MLP neurons of a small language model. Each row is named by its layer, matrix (gate and up: input weights) and neuron, and shows model dimensions 432-495. Each number is 50 + 10 x the weight over its row's rms, rounded and kept within 0 to 99. A neuron's up and down rows have the sign that makes its largest values positive.
After each neuron's rows, "fires in" lists the words (lower case) most often at its 100 highest values on Wikipedia text that the model never trained on; "fires on" lists the tokens most often at its 100 highest values on Wikipedia text that the model never trained on. A number after a token or word is its count.

L2.gate1242:41 31 60 37 47 56 41 46 67 47 35 59 43 58 36 61 72 38 54 44 56 53 51 52 59 60 46 30 45 65 46 55 35 59 71 34 52 47 54 36 19 72 53 51 41 50 46 36 46 50 53 56 47 39 50 48 34 43 51 78 36 69 63 44
L2.up1242:46 46 43 64 39 48 56 44 48 30 62 23 49 59 43 51 37 44 63 56 41 60 32 39 36 54 73 44 46 63 58 63 47 43 64 43 60 52 58 59 65 53 59 61 69 42 62 56 46 49 53 33 75 33 50 41 57 47 44 40 41 36 42 39
fires in: "they" 22, "she" 15, "include" 9, "it" 8, "these" 8, "her" 6
fires on: " They" 15, " She" 15, " It" 9, " include" 8, " These" 8, " Her" 7

L2.gate420:30 55 35 52 58 35 56 41 63 46 71 55 71 36 46 46 46 53 44 50 54 48 55 47 51 54 67 50 34 63 53 47 55 62 58 49 36 47 50 56 43 41 46 57 44 40 52 68 51 34 54 45 67 52 53 48 40 61 37 47 62 46 44 59
L2.up420:37 64 52 50 75 39 57 48 56 52 65 57 57 64 46 52 53 49 66 33 66 41 34 47 49 53 65 35 59 47 47 67 50 57 71 44 50 43 64 42 39 47 49 71 52 61 43 50 55 59 49 55 55 50 55 40 59 71 40 57 47 43 42 29
fires in: "january" 33, "september" 11, "may" 10, "february" 10
fires on: " | January " 16, " January " 15, " September " 10, " May " 8, " February " 8, " the c" 4

L2.gate1245:62 55 60 52 66 40 39 76 35 64 36 48 50 50 56 59 53 48 49 39 48 42 57 46 63 40 42 58 41 47 50 67 61 63 58 43 30 61 41 36 43 53 57 37 49 60 50 46 68 69 58 32 39 45 52 42 66 49 49 52 37 41 56 65
L2.up1245:58 59 58 44 50 57 72 60 31 57 38 45 27 41 68 38 52 36 47 26 60 37 45 45 42 54 51 67 64 44 53 39 43 70 62 59 46 51 44 62 49 75 40 54 61 50 50 51 61 46 48 57 57 61 56 63 47 49 69 37 41 66 50 37
fires in: "she" 46, "he" 8, "her" 6, "it" 6
fires on: ", she" 18, " She" 17, " she" 10, ", he" 6

L2.gate1392:62 48 55 33 39 40 66 55 38 53 52 64 50 53 70 52 56 50 66 33 51 38 39 36 37 35 45 57 46 44 61 49 63 53 49 43 53 58 42 53 44 34 59 45 57 41 56 54 46 59 51 50 61 57 49 56 46 34 35 46 53 38 58 51
L2.up1392:40 55 49 40 59 30 34 44 51 49 46 61 38 61 50 66 41 49 32 56 65 47 56 57 60 60 18 39 49 48 57 56 60 42 54 71 63 44 47 36 37 62 47 54 42 56 55 53 40 51 39 54 44 53 54 60 34 66 61 59 60 31 47 47
fires in: "national" 41, "of" 28, "royal" 17, "state" 7
fires on: " National" 30, " Institute of" 14, " Royal" 10, " state" 7, " Republic of" 6, " national" 5

L7.gate1353:42 46 42 53 70 50 40 44 46 58 63 55 41 50 38 51 41 52 53 54 61 73 63 52 45 46 74 43 46 53 52 55 73 55 48 50 58 54 44 79 49 48 56 62 55 60 73 50 42 43 46 52 54 41 55 58 40 56 71 42 47 40 34 63
L7.up1353:52 42 47 79 55 57 36 40 42 48 51 51 43 46 53 60 53 46 34 56 40 33 42 41 52 44 58 41 46 53 67 38 57 55 39 61 54 59 53 58 55 54 75 47 51 55 62 47 37 51 52 48 45 48 43 59 43 69 63 64 74 52 49 66
fires in: "this" 48, "that" 25, "one" 8, "1" 7
fires on: " this" 34, " that" 15, "1" 12, " one" 7, " This" 6

L2.gate1924:33 43 52 40 33 54 52 54 53 77 42 54 41 32 55 64 44 50 39 36 48 50 45 34 67 47 55 41 52 47 55 60 53 37 60 51 51 53 44 37 44 48 45 61 43 54 63 60 71 41 49 38 41 59 51 46 55 56 54 33 66 60 52 50
L2.up1924:41 36 57 41 38 45 31 44 54 58 52 65 35 40 36 33 51 56 61 37 52 33 55 37 59 46 51 45 44 43 57 53 55 32 37 48 56 37 61 46 55 50 53 50 36 56 36 34 59 53 41 57 43 42 56 55 57 58 46 48 57 40 60 55
fires in: "her" 55, "his" 20, "its" 4
fires on: " her" 34, " Her" 9, " of her" 8, " Har" 7, " and his" 6

L2.gate1295:43 44 48 60 48 38 48 47 58 68 57 41 40 62 48 41 51 62 51 66 48 54 55 40 51 47 61 46 57 40 64 67 41 50 48 51 60 48 56 46 25 44 50 51 60 56 38 73 50 60 55 55 58 48 55 61 51 53 47 51 46 63 47 69
L2.up1295:35 40 51 29 50 39 50 38 58 47 49 60 42 56 40 40 54 57 46 48 44 48 54 36 56 35 59 43 57 60 48 56 44 54 54 43 62 31 51 56 41 30 51 49 52 43 43 58 57 57 64 33 50 47 55 51 47 40 42 37 67 33 46 30
fires in: "s" 22, "m" 21, "jump" 7, "were" 4
fires on: " m/s" 22, " m |" 14, "th | " 8, " jump" 8, " m | " 4, "% were" 4

L2.gate1332:32 44 34 54 59 46 45 45 66 69 63 49 37 26 55 47 47 52 31 50 43 44 54 54 45 38 32 51 50 52 63 58 44 57 61 62 40 64 57 33 60 47 40 41 42 50 64 40 62 45 52 46 38 48 44 43 48 47 40 44 58 64 47 62
L2.up1332:26 41 52 52 25 51 56 51 55 55 61 56 58 31 54 44 56 41 57 59 40 44 62 57 30 43 52 39 29 55 51 31 73 48 41 49 37 50 53 45 43 45 65 46 51 46 61 39 39 53 51 37 27 70 47 58 46 53 55 67 41 44 47 69
fires in: "this" 69, "these" 27
fires on: " This" 41, " These" 17, " this" 12, "This" 6, " these" 5, ", this" 4

L2.gate1725:44 66 53 41 48 50 46 61 61 64 49 36 65 45 41 52 50 55 41 71 51 53 51 48 59 33 46 48 49 52 66 45 38 45 63 58 56 51 51 56 53 62 38 26 59 53 56 39 47 47 53 40 44 64 39 48 31 48 43 53 56 59 56 52
L2.up1725:50 72 52 74 50 45 43 46 51 49 49 57 61 48 42 62 58 58 36 37 35 38 52 63 60 43 37 59 42 58 44 44 35 43 34 66 42 47 50 55 59 53 68 55 56 57 52 53 44 56 61 31 42 49 55 54 46 51 59 35 61 52 42 40
fires in: "more" 60, "almost" 6, "least" 5, "less" 4
fires on: " more" 35, " More" 13, " less" 7, " non" 6, " almost" 5

L2.gate1457:65 47 60 35 33 44 29 53 44 47 55 60 44 50 51 65 54 65 52 38 41 50 44 46 62 60 58 49 46 48 67 56 49 57 51 61 38 39 56 29 36 51 65 46 48 49 46 39 49 43 58 60 53 41 64 53 52 60 40 49 49 53 48 50
L2.up1457:53 42 56 47 55 51 57 62 27 44 47 51 62 46 62 71 52 54 47 48 62 44 43 47 44 46 64 72 42 43 56 60 53 46 53 57 50 46 66 46 65 29 46 62 48 52 45 38 63 53 58 46 51 59 34 50 44 46 50 52 50 37 35 52
fires in: "she" 52, "he" 19, "heat" 4
fires on: " She" 28, "He" 18, ", she" 11, " she" 11, "She" 8, " that she" 7

L2.gate1026:47 44 42 40 44 52 46 53 35 17 49 49 62 44 53 55 34 46 55 41 41 54 47 36 38 43 50 52 44 58 46 63 63 56 71 49 62 65 41 35 64 48 55 62 66 50 49 49 54 61 45 64 61 59 74 52 52 49 49 46 48 50 49 47
L2.up1026:41 56 52 49 53 59 70 55 40 55 62 46 64 46 58 45 50 58 33 53 43 47 34 32 69 50 49 50 43 35 51 50 68 48 64 50 38 38 50 56 50 52 52 41 43 52 37 55 34 43 54 67 35 50 57 59 40 32 60 35 47 61 61 49
fires in: "by" 20, "is" 13, "was" 10, "from" 9, "were" 8, "immediately" 6
fires on: " by " 13, " is " 13, "arg" 9, " from " 8, " was " 7

L2.gate1070:55 36 49 48 40 55 70 61 55 44 56 43 55 51 68 44 44 40 49 37 62 55 53 52 40 38 51 35 31 54 33 67 58 49 64 51 56 55 52 44 59 63 30 60 45 60 47 54 52 37 41 52 54 57 62 42 56 63 20 45 54 36 51 33
L2.up1070:61 41 48 43 38 49 63 56 56 52 58 39 63 53 60 37 44 39 50 38 59 61 58 56 38 47 40 48 22 55 33 58 50 43 68 62 59 58 57 40 54 51 36 53 49 39 45 51 43 47 56 43 62 63 53 56 51 61 26 54 37 29 58 43
fires in: "main" 18, "major" 17, "important" 15, "significant" 8, "chief" 6
fires on: " major" 14, " main" 12, " important" 11, " significant" 8, " primary" 5, " biggest" 5

L2.gate1964:48 54 38 50 67 51 40 51 28 51 54 46 52 41 46 35 50 44 60 56 51 73 58 53 43 40 46 69 56 61 49 43 50 69 33 62 57 56 48 51 57 63 49 45 53 58 54 55 45 47 57 57 57 48 44 41 49 55 45 51 50 52 44 65
L2.up1964:47 64 33 45 56 49 35 42 42 54 58 34 49 54 70 43 55 61 53 70 45 51 53 39 36 56 62 63 78 51 51 36 65 49 42 47 47 55 42 59 49 46 62 43 54 53 52 51 41 50 56 58 49 61 38 65 45 44 51 50 50 44 54 46
fires in: "later" 57, "next" 9, "after" 6, "further" 5, "following" 4
fires on: " later" 30, " Later" 9, " next" 6, " further" 5, " was later" 4, " and later" 4

L2.gate776:42 50 39 45 49 43 73 65 62 55 59 49 37 45 46 54 79 58 33 55 34 28 62 35 50 46 56 44 37 59 48 44 50 44 54 33 47 40 52 28 64 43 68 58 57 35 48 61 66 34 70 47 53 61 22 52 54 56 48 50 40 54 50 60
L2.up776:45 66 47 46 64 38 69 55 58 63 54 58 66 55 56 49 61 49 49 59 55 44 56 45 53 37 46 50 44 48 62 40 45 52 57 51 30 46 57 57 66 42 61 38 47 48 66 50 61 36 46 47 46 52 33 62 61 56 51 68 28 40 71 57
fires in: "order" 24, "cross" 16, "corps" 7, "course" 6, "range" 6, "transition" 4
fires on: " order" 16, " Cross" 14, " Order" 7, " Corps" 7, " course" 6, " range" 6

L2.gate556:47 47 59 61 42 47 38 51 53 76 45 51 50 42 66 45 51 54 72 48 43 27 54 48 64 45 64 32 33 54 43 40 42 34 50 50 38 57 59 46 52 59 64 51 59 65 25 34 49 50 56 57 59 35 57 47 38 25 54 42 48 45 85 73
L2.up556:38 60 57 43 37 28 45 69 54 35 59 39 42 50 43 49 38 60 56 39 51 44 48 47 53 50 51 41 38 45 51 54 47 44 53 43 58 37 43 51 68 49 37 42 40 41 38 45 32 44 49 41 41 61 67 51 56 63 54 55 63 57 38 64
fires in: "s" 38, "her" 21, "its" 17, "his" 10, "their" 6
fires on: "’s" 11, "y's" 10, " Her" 9, " with his" 9, " Its" 8, " with her" 5

L2.gate1369:47 33 51 33 50 50 62 61 22 52 62 56 45 54 68 50 63 58 46 46 55 67 56 38 63 42 62 50 54 43 41 40 56 72 49 32 41 47 45 60 64 49 52 51 68 49 53 61 47 41 54 49 37 54 53 41 58 40 50 51 53 37 62 51
L2.up1369:52 58 43 41 66 52 49 56 40 55 46 21 53 54 52 37 47 73 58 51 62 54 52 67 37 39 53 57 43 57 42 52 59 69 59 43 48 61 41 66 69 51 47 62 52 60 59 62 51 51 46 47 28 35 65 32 68 72 59 45 57 47 73 60
fires in: "later" 31, "early" 18, "soon" 12, "shortly" 7, "eventually" 7, "late" 4
fires on: " later" 14, " early" 13, " soon" 11, " Later" 8, " eventually" 6, " Shortly" 5

L7.gate1939:67 61 57 37 59 51 59 47 50 62 44 65 42 45 58 58 40 35 36 49 51 54 57 57 42 40 74 52 50 58 37 52 50 48 48 44 35 42 53 37 36 32 58 60 46 49 61 72 45 55 40 47 43 27 37 56 62 38 45 52 50 32 66 48
L7.up1939:59 54 50 47 71 53 40 44 47 39 60 48 38 51 71 40 58 42 65 38 62 37 63 69 48 35 60 51 56 65 46 34 41 48 69 45 42 30 39 50 53 58 52 36 35 41 47 57 59 46 61 53 59 42 68 71 43 46 57 62 47 60 44 50
fires in: "as" 42, "so" 10, "there" 4
fires on: " as" 29, " As" 6, ", so" 6, ", as" 6, "As" 5

L2.gate589:60 77 59 72 56 32 58 58 33 43 55 41 49 37 37 46 42 76 57 55 33 64 43 39 55 72 54 35 52 49 48 64 34 56 42 60 46 53 52 41 57 65 57 43 49 46 54 52 55 69 47 48 62 64 52 43 45 46 51 48 61 57 51 34
L2.up589:62 59 67 63 45 59 54 48 63 47 41 34 25 52 49 47 59 63 63 50 46 61 48 43 56 46 41 53 67 49 29 42 47 62 57 51 47 60 44 60 39 57 55 51 43 63 49 55 27 57 44 75 42 41 56 51 49 37 57 61 22 61 68 58
fires in: "which" 39, "he" 18, "where" 17, "they" 8, "it" 7, "she" 5
fires on: ", which" 16, " which" 16, " where" 12, ", where he" 10, ", where" 6, " where it" 5

L2.gate412:47 37 60 56 51 60 68 57 42 48 58 58 49 67 53 54 60 35 51 48 55 44 41 61 30 35 60 47 36 54 35 49 48 63 50 42 47 50 58 60 55 49 54 62 65 45 51 63 53 54 48 51 64 56 62 49 65 60 44 47 67 59 49 56
L2.up412:43 48 52 47 66 52 44 37 43 45 50 50 58 56 58 40 52 50 56 45 60 47 64 51 52 42 46 51 55 36 38 54 53 39 47 42 56 47 42 38 62 81 61 46 42 56 40 51 28 50 50 58 66 54 50 41 40 64 54 40 69 60 58 31
fires in: "over" 32, "the" 18, "behind" 5, "joint" 5, "above" 4, "below" 4
fires on: " over" 27, " over the" 16, " over " 7, " joint" 5

L2.gate388:62 58 44 51 40 43 56 68 56 39 51 55 41 34 41 48 44 52 58 66 45 52 58 50 59 46 54 33 37 55 45 57 66 39 55 46 64 67 54 39 55 49 43 58 46 44 39 56 61 45 58 48 44 44 64 54 63 65 54 40 27 48 62 44
L2.up388:56 48 49 45 57 54 63 41 67 46 56 60 66 58 51 55 51 71 49 47 62 64 20 54 55 52 58 55 44 58 39 70 52 45 57 59 45 65 59 42 43 59 37 55 39 33 53 54 35 59 49 42 23 37 62 33 51 45 44 49 20 34 46 55
fires in: "central" 32, "eastern" 12, "western" 9, "south" 6, "east" 5
fires on: " Central" 17, " central" 13, " inter" 10, " Western" 8, " Eastern" 6, " South" 5

L2.gate2004:59 69 42 62 61 49 38 39 64 56 63 82 48 64 49 42 33 43 48 43 22 56 52 54 48 47 43 42 54 56 50 42 51 40 59 44 59 62 54 43 58 56 63 63 48 38 43 45 55 45 38 51 47 57 52 42 54 43 51 53 47 55 25 60
L2.up2004:55 61 28 45 48 48 58 38 71 48 74 43 44 43 53 44 58 39 38 50 53 63 52 29 45 43 52 43 41 52 44 57 43 60 45 56 56 43 60 33 62 36 65 39 27 36 46 51 60 46 53 52 48 52 49 57 28 41 53 55 59 59 43 45
fires in: "the" 40, "this" 18, "he" 11, "global" 5
fires on: "The" 28, "He" 13, " This" 8, "This" 6, " The" 6, " Global" 5

L2.gate658:55 44 48 50 65 62 37 45 45 42 42 39 48 56 51 55 45 68 53 52 59 54 48 37 53 64 49 67 51 60 42 64 69 45 64 36 57 68 49 46 60 54 46 36 75 61 41 65 31 46 41 53 51 39 63 47 41 48 51 64 58 49 69 61
L2.up658:60 40 37 52 64 41 46 38 44 44 27 32 41 48 53 42 47 74 61 48 44 43 58 36 53 53 59 49 46 64 42 66 50 45 59 47 49 80 43 42 48 45 55 48 60 59 48 58 38 50 44 46 48 52 65 52 45 51 40 65 51 37 71 69
fires in: "eastern" 22, "northern" 19, "central" 15, "western" 14, "southern" 11
fires on: " central" 15, " eastern" 9, " Western" 9, " Eastern" 9, " southern" 8

L2.gate1504:52 44 29 50 57 52 37 64 53 42 40 48 50 65 52 55 56 41 54 39 44 54 58 56 42 25 51 41 48 60 67 50 56 49 52 68 35 37 57 47 76 48 65 52 39 34 63 42 41 55 46 63 49 35 42 54 34 47 49 39 40 60 53 58
L2.up1504:56 49 42 65 56 49 31 54 62 54 49 56 64 46 54 54 69 39 62 45 53 29 48 30 44 36 49 46 59 58 60 46 52 35 56 59 56 47 42 46 58 49 61 38 46 35 75 54 29 57 47 50 51 45 56 57 60 40 51 43 54 50 58 56
fires in: "two" 71, "both" 22
fires on: " two" 45, " Both" 10, " Two" 7, " both" 5, ", both" 4

L2.gate339:35 56 57 40 63 31 71 37 52 60 62 49 38 54 52 55 60 58 47 46 52 43 82 61 70 41 60 51 60 66 43 54 39 38 52 55 52 49 48 45 38 36 63 46 65 43 51 67 52 60 35 68 53 70 36 36 44 48 36 50 45 46 40 59
L2.up339:50 39 59 44 54 38 69 26 41 47 59 46 42 52 49 43 48 51 47 52 42 49 81 64 51 29 35 54 52 52 58 49 56 34 66 54 64 35 55 37 53 52 43 42 55 29 54 79 48 50 50 60 48 53 48 23 37 59 50 41 60 64 38 36
fires in: "not" 36, "person" 7, "women" 6, "noted" 4, "noting" 4, "booklet" 4
fires on: " not" 36, "omen" 9, " person" 8, "let" 6

L2.gate296:40 50 35 58 56 49 54 46 38 55 51 36 36 50 59 49 54 49 59 64 46 56 32 31 54 58 53 39 44 47 39 34 40 62 50 57 44 44 45 60 44 60 63 55 63 64 59 58 56 65 63 72 41 37 50 44 65 45 61 72 47 41 58 59
L2.up296:40 56 36 43 30 51 39 61 47 47 53 49 61 60 56 41 61 66 37 48 56 43 53 29 44 65 49 59 52 44 41 54 44 47 68 43 66 59 63 59 54 58 52 52 65 55 46 43 54 48 41 59 59 43 35 43 62 49 58 53 47 64 55 48
fires in: "international" 36, "world" 20, "global" 5, "fellow" 5, "the" 4, "state" 4
fires on: " International" 27, " world" 8, " international" 6, " World" 6, " Fellow" 5

L2.gate1503:67 45 64 44 53 37 48 38 32 33 47 75 47 54 67 43 41 47 40 42 60 40 46 52 47 46 67 40 57 62 74 65 53 55 50 35 35 53 54 55 66 43 40 76 54 60 54 47 50 39 45 57 36 39 55 59 63 40 43 55 72 72 53 56
L2.up1503:59 45 50 38 50 39 62 59 48 29 51 34 57 49 40 59 54 61 48 41 52 56 53 46 51 62 28 57 50 54 29 36 50 55 47 47 79 39 45 38 61 57 54 39 66 56 56 33 53 42 37 52 53 56 43 58 48 70 53 53 54 51 56 54
fires in: "over" 32, "the" 17, "royal" 12, "across" 4
fires on: " over" 32, " over the" 13, " Royal" 8, " Over" 6, " across" 4

L2.gate1807:47 54 50 61 53 53 53 52 62 34 69 53 63 58 48 38 45 63 59 42 33 73 48 51 57 55 52 54 52 57 62 37 60 59 52 59 40 42 59 53 60 54 48 57 69 57 42 57 42 61 52 49 57 54 68 50 49 50 39 33 39 53 61 45
L2.up1807:43 67 50 43 55 45 36 50 61 47 51 57 66 43 51 55 48 40 49 49 48 48 57 49 30 47 52 62 55 64 61 49 42 37 53 62 58 51 53 47 45 59 62 51 83 57 55 49 49 62 52 52 70 46 57 46 46 45 42 60 43 45 52 32
fires in: "only" 22, "just" 12, "far" 9, "even" 9, "much" 7
fires on: " only" 19, " just" 10, " even" 10, " far" 8, " much" 7

L7.gate184:47 62 49 47 56 32 58 44 63 49 58 49 41 53 62 48 48 44 38 46 70 40 56 50 48 53 43 48 61 51 59 51 70 47 53 56 51 57 49 53 50 61 44 56 47 42 48 59 49 43 46 65 51 57 31 52 54 42 62 51 34 68 67 46
L7.up184:46 81 32 59 43 53 54 45 50 46 46 45 37 54 48 43 56 40 48 46 67 42 51 57 53 52 58 41 33 68 39 42 61 42 77 50 53 54 42 66 40 45 31 42 39 49 55 55 48 47 56 61 36 45 32 69 53 40 58 55 57 55 50 38
fires in: "that" 47, "which" 13, "he" 11
fires on: " that" 31, " which" 13, " he" 8, "es that" 4, "ing that" 4

L2.gate286:41 70 55 42 55 42 31 58 46 55 40 43 43 50 35 53 55 45 52 28 32 68 38 45 48 56 37 50 37 45 47 40 59 57 63 47 46 37 41 45 29 62 47 36 46 46 41 45 43 58 23 59 56 60 41 31 32 45 52 38 61 39 47 52
L2.up286:53 48 47 57 55 54 56 68 40 58 48 67 39 40 30 53 53 51 67 38 48 65 44 54 52 63 44 52 41 39 43 51 48 67 63 63 66 51 53 45 62 32 50 46 37 43 62 48 44 45 35 63 54 54 53 49 35 49 49 49 65 50 33 61
fires in: "who" 71, "he" 17, "which" 6, "she" 5
fires on: ", who" 33, " who" 25, ", where he" 10, ", where she" 4, "), which" 4, " as he" 4

L2.gate407:60 43 50 59 39 48 49 56 38 56 61 61 43 59 48 41 52 51 51 45 54 58 41 34 60 54 60 52 56 30 47 42 46 46 65 60 59 57 49 45 62 42 67 72 47 51 64 39 46 50 43 47 68 57 52 48 45 50 53 58 52 58 56 55
L2.up407:45 48 65 68 41 71 58 49 59 29 52 39 50 68 43 64 67 35 55 31 68 55 30 61 45 54 64 54 54 36 58 49 57 50 60 50 54 53 59 44 34 60 47 61 42 50 39 33 61 55 38 53 43 60 41 47 45 56 67 60 59 60 61 57
fires in: "which" 47, "what" 20, "whom" 4, "would" 4
fires on: ", which" 29, " what" 15, " which" 12, "ob" 12, " whom" 4